{
  "d_model": 256,
  "d_mlp": 320,
  "norm_eps": 1e-06,
  "positions": "rope",
  "parallel_block": false,
  "steps": 6607
}
MLP neurons of a small language model. Each row is named by its layer, matrix (gate and up: input weights) and neuron, and shows model dimensions 16-111. Each number is 128 + 24 x the weight over its row's rms, rounded and kept within 0 to 255. Numbers have three digits each. A neuron's up and down rows have the sign that makes its largest values positive.
After each neuron's rows, "fires in" lists the words (lower case) most often at its 100 highest values on Wikipedia text that the model never trained on; "fires on" lists the tokens most often at its 100 highest values on Wikipedia text that the model never trained on.

L6.gate104:099084161103107094099102131155140137133146129131133107148112119117111108161141140127103113144099108138148129175088110124082134120107130160159162088104124122152070141117116116116163144119133123107065092093146145147133088152153076117138140189128106092161149158121096120099157119110086134121
L6.up104:144084168110061134134136131109160119119137136112137119149129185151107111135131132124116121144104091154144163157118116133066123079150132148134109117132133122140118130127127121139114147113140140085138130119148139118101112117126106134140109167138096078122153122126079103111114102093077121140
fires in: "but", "built"
fires on: "bu", "u", "wi"

L5.gate0:095115147102120155097108103126166155167086096149101085130130123109149108093100134102114111154091153093142136090131142138081119149160148111126137122150124149103125105155140144164122126139117134106118140161141083124157177158101112132094110117126141118170134131139080144096158098128155095096
L5.up0:166138123097140138062096111124144096155126120131124149168123103117116135092144141125151136132109131108170110161117115089120117145147131152129169142154161077103113159106083069118107196115085119119131135154138107084167119096132101096141115110067130114163159116127101149135115139094148123096
fires in: "into", "after", "including", "include", "included"
fires on: "in", "af"

L5.gate258:077126135109104162123118128107139163136068143133128092096158145120104144155126103168129135145154137113122150119177133161103098114122105119114120150111136145106163165137117108097137130114158154132136084174140142099135153133113156110097151114110102159169110125130107105138165110100162177131
L5.up258:121138165092165115111113141134102173136146136134125133092156111143103135100103149147137098134167120129149149113150161129113096157117164099163144140153127159117093100143118139136135082110159145087139100113109104119113113088146113162139129158110100092134147139099136120168091080135108127099
fires in: "was", "became", "appointed", "james", "elected"
fires on: "was ", "ted ", "ame ", "om", "am"

L6.gate164:098137131118142164108143123150125158169161134144104175122133109150125145111131152136144106136093131109060123162115148131099113167131139159111127110192116132110119140133148130131090156091118134104124106152098120096114119117162148106107118158186103075141127091134123086114130131135093117134
L6.up164:149129138101132124165130141113156139152130095135111106125156143131129112129137116134143145143120114115151167142119104156096125138116100106126097093150162132095104117174114148118125126104134102137131096129121108135105105174141070101110136129162111089138076108135114137134117115097150138181
fires in: "after", "jones", "up"
fires on: "af", "f", "on", "up", "et"

L6.gate66:099100174130131133136188121117114146098143153159131142109140150116135110128147111156137138150127094112139145118134107077158147167081124114101097148091124141125155127103119127131132121129137076135134157145153131127137169119138077138138109101105110135143165155119154154157150127170148136128
L6.up66:117090117165144148126097096150143123075164109174139145126098155121158116164102104127114155120158116131109137141098174136123115155095164127107099121140136124136135131135171102134165153089149105120103101103127117143133088104111135165104124137093136112113178130089144195140122152155119137131
fires in: "united", "party", "county", "country", "incumbent"
fires on: "ed ", "oun", "em", "ar", "an"

L6.gate85:124145138088144136174096129132122175158139147133098112091118132122141127126127179106135140137089106135145166095154111127108152163137136130105085101114130122086114119112147131100106114121143130092159123167143149173147150157123146104119138169116161108149103125131152138161118112144174141107
L6.up85:088091131108099122146117117160084113122136155112112138126113124140135140113121101136127146108138142103112144123176122130121124105113146139142123122135117127165121136164114151167078084139130131062101114121100112111091160108144109137188110162171104111182150107138129133135174089179175158099
fires in: "other", "others", "either", "another"
fires on: "o", "u", "i"

L5.gate100:115126162120129137116121153202142138089135146151116142123128120094132126122152085162169121094118134143141112136121149144097142095111116147106081121109072108123136129125108120139125145136148126124092118106134131083118137167153129127126136090124127126113081154123131109184125111135145142142
L5.up100:163097122153112111119092107121086092156109130115087132138087110111167135152063142144085123159134137150161143103134127194148168175155095093107129098149203132154097130137138131183129130149156091160121139141160106147134107117087132152079092118142126132150133156130161108151127152117127128114
fires in: "three", "together", "great", "degree", "montreal"
fires on: "re", "oun", "e"

L5.gate176:176138159121138117127101122121113142124136133114112123114106117122080098114119128109130137106111137187111097131132129135148070144091145110107149086167135089128146124140110096101138086141125097128105123096167122161140133153090127122095158138170101138133073131106109161166123150182097171128
L5.up176:107190124136163121144139142115097152133141148146124124107138121127129126158115135153140080096119140134163081148138143150108151156157122059118107113122158107102132114131113145153129086112128130138162102127110117135110140125161126092104154143113086093100131070155104141129139112154100106147
fires in: "born", "between", "better"
fires on: "or", "et", "ro", "pro"

L6.gate289:132159166179106141119097111138102150105094132123165117093133123138126152120115099125093111129115118143109093148135139102171143124149097133102089130109131095096091111130103117129122138105090115110084131167104139164171084151127147156134128138120136149129129131079124160136132146164098131141
L6.up289:136181169150133111139160105105144121111126109128116129166145145120127148121099092109138135101137064159123074142114141102129122149152150128105099170141132112116123107159137126131111118102105141168105153104106128162136151129158131153139037142116150137117141117108148129088120142100166127130
fires in: "to", "have", "can", "institute", "also", "has"
fires on: "to ", "e ", "ti", "an ", "o "

L6.gate146:119170125135123080142118112106112136116144192134153192134124113152162154117127068118113092108120138106111127138128115129103150091182139131120112180129158116119111127106142080110085159105103118137104142117102152127106130107077184091152163095115128150107091149147114110153131175129126131101
L6.up146:141120174103118116173123116104116078099134154127105085171152114155162128135144110111121171137124096113106111108133112122139177116171134148133151126175137153149118161146139115130097146110089140164159149113123144137146122077152137134092131127139188098148118144130134129100142158128102124164
fires in: "until", "institute", "summer", "constitution", "instituted"
fires on: "ti", "m", "um", "v"

L5.gate167:094088130076137142140073149146153129136100096079090123102151121110088093135111140145121142140102140128101135088149165166141135164136131105138094136163132119190133118095171137065109135134142150133145172122173137154107088128112158166115139143122139124123088157081144108147169140118142127117
L5.up167:119081130112087158122146153110151145106099093116116141113134115110105126137118104121157171132101087142128112146156132120140110143110113137127124156067139163091137128119154110129169100167128113125126150113149092145153136154147129158117119133157132119134087101118147147131163123150138091057
fires in: "more", "most", "her", "very", "much"
fires on: "e ", "t ", "y ", "er ", "and", "d "

L5.gate246:115108127132130157118150097166122098120130133101119112155152146121145126118102168092075154130096161136096158117112122146087150109168105155127161138135144122117159074154127139129131139145128114141150105177106142127102122165111092126114137154072128068142124131136164198123137120167108105132
L5.up246:128161111088171154131127119158128125159116080160101099133119154145135132148141142142129150139104105119135140101191138121126126149068124158133104128127105100111085107107147160102121145149123122083139156147163131124133120140160126123102127140122102149141119114143177136090123086134170115163
fires in: "other", "another", "rock", "road"
fires on: "o", "ro"

L5.gate38:105132148094127158126117101108169138114146138168119116154079140156130115138132135115108153125150114139131124114130137098112112129163103127141163134149114099130129118124170086083120141121121128127142128129099082086135128108131126177126149114106139125152132112107148114068143157105166140181
L5.up38:041128158113123139122152110163113133158129114159171087128149106151126106083151108122083136089109141134119103131118098095158122157144094098124145122189137160152095135099136094150178158111124152180174119139154111121161147131171132131140127105114058075134079138106149142081133116148151150107
fires in: "up", "after", "while", "before", "upon"
fires on: "up", "e ", "ter ", "ed "

L6.gate274:127134156085146142107121112076128165132085137153170112113125133116134132110113122078133121140117099112091120133107136133119120130119149095130135117135135145156123109113147053137126067111066119127113178088109128118091118065124083108073089122133137119130137078130127085113151116127121093105
L6.up274:141142105119105116135145126092139149133169153142123069141157137124118136095202122103133106110172123135115152106117109163108146132132137106124098088119121115193123147129146104147129136099121166102090074134108164115093110151128113114124083134139114078131128103106159125119137095142128071110
fires in: "but", "built"
fires on: "bu", "n", "d", "B"

L5.gate268:139112141136124130134123139132089141081134117106118119118096099157108153091156119131151141135114117159131154108154169128097146130152149152103120117113125136133130120131150102169124126138108141108134158164139115130127113116118128123115162140138163095147109144121157081149139124125143143108
L5.up268:121098106108162068146086117150121127154144150097173101134151182148122127143090127117130180140099127124114114130145117147115134130149134117147135141177113129157100095122130170140125129103086095144112117149051158117128127129168136149141122095147064138115079156131119120165145155079127141127
fires in: "would", "can", "will", "could"
fires on: "ld ", "an ", "ou", "l ", "ers"

L5.gate46:090148129137144154117131139128134148069105083151091098147079143132118127173099141112155104117134085165176152162090135120102102134116121131107117115059090104113115109126134119152121096103113108111085109166108158147111174128126111130113107117143172121124117118103108169123145155092110118101
L5.up46:097173133131152110106164140130119157096053114157142144148109122140109073138121123106146137091142057126144129135147166143144112141096131150126075095149158119121128088145120129100135141143122100159115117143146129109100156114150147095113141113105150134123097107141129120094167136100113164151
fires in: "us", "u", "usa", "utc"
fires on: "U"

L5.gate241:110116091094154130158142146163107117117139131145086132133108080129121152127140140134160178091119076132099140065120143124095131120147128106107131143142108097161085154142161123142125122143107124127091128089127122137126121147103142148138141159172151164137148133151137103099140082112120143100
L5.up241:146092123146135107117197138126144139139154132148173104148125145135174116136157130132168162105155105108137138115126150141123111188130134123109109118155097118151125161126151168151103135125158094152156127114112121140108181107145170140103114124163111112138119105099144146154127125101102139088
fires in: "after", "as", "at", "according", "bailey", "august"
fires on: "A", "e"

L5.gate36:160082146142137125117102140107124149120119167125104178124125114082142169171138082120108113116108096108102143102136127153125096130108119190114130141099133111088129123141156152141132137143142130101116094123111119100073143139100125112115133085151157113113141138121100084130091129108101144128
L5.up36:112106138139146134131144128127102105125085131128095142122085144132110099138137135177119128124095134095135160138072134141109178144141141117143138176144133113133089111121145116093141108129167110153113116133147107095100136085145173087131152150101131120096130122173121092091104093109105108106
fires in: "american", "america", "federal", "festival", "african"
fires on: "m", "ed", "es", "fr", "b"